config.yaml
norm_place: "pre"
tie_embeddings: true
parallel_block: false
init_std_o: 0.0
schedule: "wsd"
decay_fraction: 0.698
dataset: "wikipedia_en"
MLP neurons of a small language model. Each row is named by its layer, matrix (down: output weights) and neuron, and shows model dimensions 0-63. Each number is 200 + 20 x the weight over its row's rms, rounded and kept within 0 to 999. A neuron's up and down rows have the sign that makes its largest values positive.
After each neuron's rows, "fires before" lists the tokens most often just after its 100 highest values on Wikipedia text that the model never trained on.

L13.down681,205,171,206,203,178,198,211,212,197,176,210,163,130,189,186,195,201,219,205,188,228,204,185,185,205,195,207,199,179,177,190,201,202,221,199,210,226,188,176,184,218,182,176,179,187,213,184,215,178,182,230,200,194,211,199,234,189,194,165,205,218,229,187,208
fires before: " to", " by", " the", " that", " a", " for"

L13.down512,168,228,188,202,195,189,230,202,211,176,214,193,209,191,183,202,235,177,196,242,188,215,198,193,188,196,224,192,214,232,194,209,200,188,194,198,196,213,196,209,187,207,203,159,207,197,192,191,183,164,239,224,245,225,205,183,199,235,180,187,216,215,191,188
fires before: ",", "."

L13.down552,187,180,207,204,192,183,233,208,160,202,195,215,193,195,180,214,203,194,224,173,204,206,178,199,215,226,156,194,202,210,210,174,162,199,185,188,214,170,165,186,182,183,188,182,237,185,204,210,200,276,220,174,181,201,176,203,212,226,179,211,222,192,214,193
fires before: " to", " in", " by", " on", " as", " from"

L12.down211,201,168,175,183,227,194,210,223,193,219,164,182,180,183,205,181,173,186,239,201,233,151,180,165,194,198,199,208,196,149,206,203,214,210,216,198,213,182,206,196,212,215,195,164,181,178,184,183,218,249,222,200,150,202,208,208,192,194,213,199,193,201,202,193
fires before: "\n", "\n\n", " career"

L11.down76,186,188,191,185,222,221,200,206,202,223,231,201,192,200,175,195,190,205,195,230,193,211,200,225,201,193,183,193,205,184,200,199,168,204,166,192,169,222,212,187,212,212,202,214,214,191,204,184,212,154,195,221,243,221,194,201,231,177,181,199,210,178,206,186
fires before: " |", ",", ".", "\n", " and"

L11.down657,201,172,168,230,229,187,196,207,227,223,187,184,174,184,205,196,219,167,248,221,208,188,173,223,203,218,206,190,213,182,190,207,165,142,181,220,185,179,142,205,207,167,174,214,151,210,203,212,169,189,194,214,215,205,212,210,194,189,198,225,203,199,205,195
fires before: "0", "3", "2", "9", "iac", "6"

L12.down82,194,198,195,195,213,188,197,193,224,168,202,205,200,207,184,178,236,196,194,201,204,158,192,202,202,198,200,178,185,198,231,213,203,192,204,188,198,190,208,222,192,211,211,201,180,197,185,189,208,403,208,214,209,199,196,218,198,177,204,177,202,194,191,208
fires before: "=", "\n\n"

L12.down262,205,204,186,199,215,197,189,196,206,167,191,200,198,206,207,196,212,205,196,198,202,162,197,204,207,197,196,188,202,199,215,203,210,200,205,201,198,202,203,212,196,211,196,199,197,205,198,196,192,424,200,202,213,206,205,206,199,191,202,177,207,204,191,193
fires before: "=", "\n\n", "|"

L11.down730,206,215,202,194,213,192,199,202,215,155,192,212,187,196,219,197,224,214,203,191,196,154,194,215,215,196,205,193,204,198,229,190,206,193,199,202,202,194,190,212,193,210,197,191,187,220,201,198,183,391,204,201,220,199,201,207,194,197,198,167,204,194,182,212
fires before: "|", "-"

L12.down614,196,216,203,188,185,213,205,183,220,213,190,211,194,205,203,161,186,219,201,208,191,234,181,193,203,199,234,193,198,217,201,186,226,209,217,202,231,192,191,173,215,211,190,186,205,217,227,193,206,355,241,181,185,204,194,215,202,185,205,197,189,196,169,199
fires before: "\n\n", "=", "\n", " The"

L11.down512,198,218,211,187,220,202,213,177,221,171,217,189,197,180,195,193,206,207,192,195,206,228,210,214,178,144,181,215,212,235,194,168,196,203,213,188,198,200,207,198,230,193,236,200,214,196,239,198,165,161,201,200,210,207,209,189,210,190,211,190,172,207,195,158
fires before: ","

L11.down581,217,208,199,161,205,189,201,227,186,201,195,176,164,228,220,176,176,191,225,178,172,150,195,186,190,199,202,190,164,174,248,180,198,199,223,170,206,196,212,178,190,197,172,193,233,167,208,235,194,206,211,180,183,190,190,188,220,211,199,197,202,199,217,214
fires before: " |", "\n"

L2.down643,200,186,155,187,217,180,197,162,221,198,170,181,187,175,188,201,208,156,197,220,182,207,192,202,181,214,205,189,200,194,238,204,177,192,199,227,216,194,178,206,188,215,202,219,227,180,195,198,162,172,214,191,179,183,231,225,226,205,196,219,178,214,211,239
fires before: "1", "0", " |", "2", ":"

L11.down310,201,216,235,226,214,217,221,215,142,253,223,198,232,226,198,229,210,212,191,205,187,192,178,175,194,198,193,211,224,186,181,241,207,211,200,214,193,182,188,185,186,178,187,202,173,221,214,190,196,130,208,190,194,207,173,176,225,199,206,226,189,155,174,169
fires before: "ti", "on", "nt", "m", "ons", "y"

L8.down493,195,234,185,233,190,212,212,227,228,166,209,190,185,225,201,202,211,209,206,238,232,188,170,197,203,177,189,233,204,214,187,207,236,224,209,207,208,202,208,202,187,213,222,175,226,191,231,211,186,228,195,223,183,192,213,203,171,198,149,198,180,210,231,226
fires before: "-", "|", "="

L12.down571,188,194,189,191,215,191,182,174,235,152,228,190,197,211,146,185,191,189,181,212,226,206,204,196,213,188,202,203,175,180,177,190,195,200,189,210,202,209,223,186,243,201,180,184,207,183,175,185,203,158,187,181,178,204,189,212,192,231,216,222,196,216,208,184
fires before: " that", " the", " a", " it"

L13.down6,216,205,197,202,209,189,179,216,201,156,202,200,175,204,207,229,205,228,210,186,209,179,205,170,162,194,169,207,244,220,201,185,207,202,204,202,198,232,199,200,199,215,177,184,218,213,223,214,199,261,194,230,173,167,209,177,171,190,194,221,169,189,195,228
fires before: "|"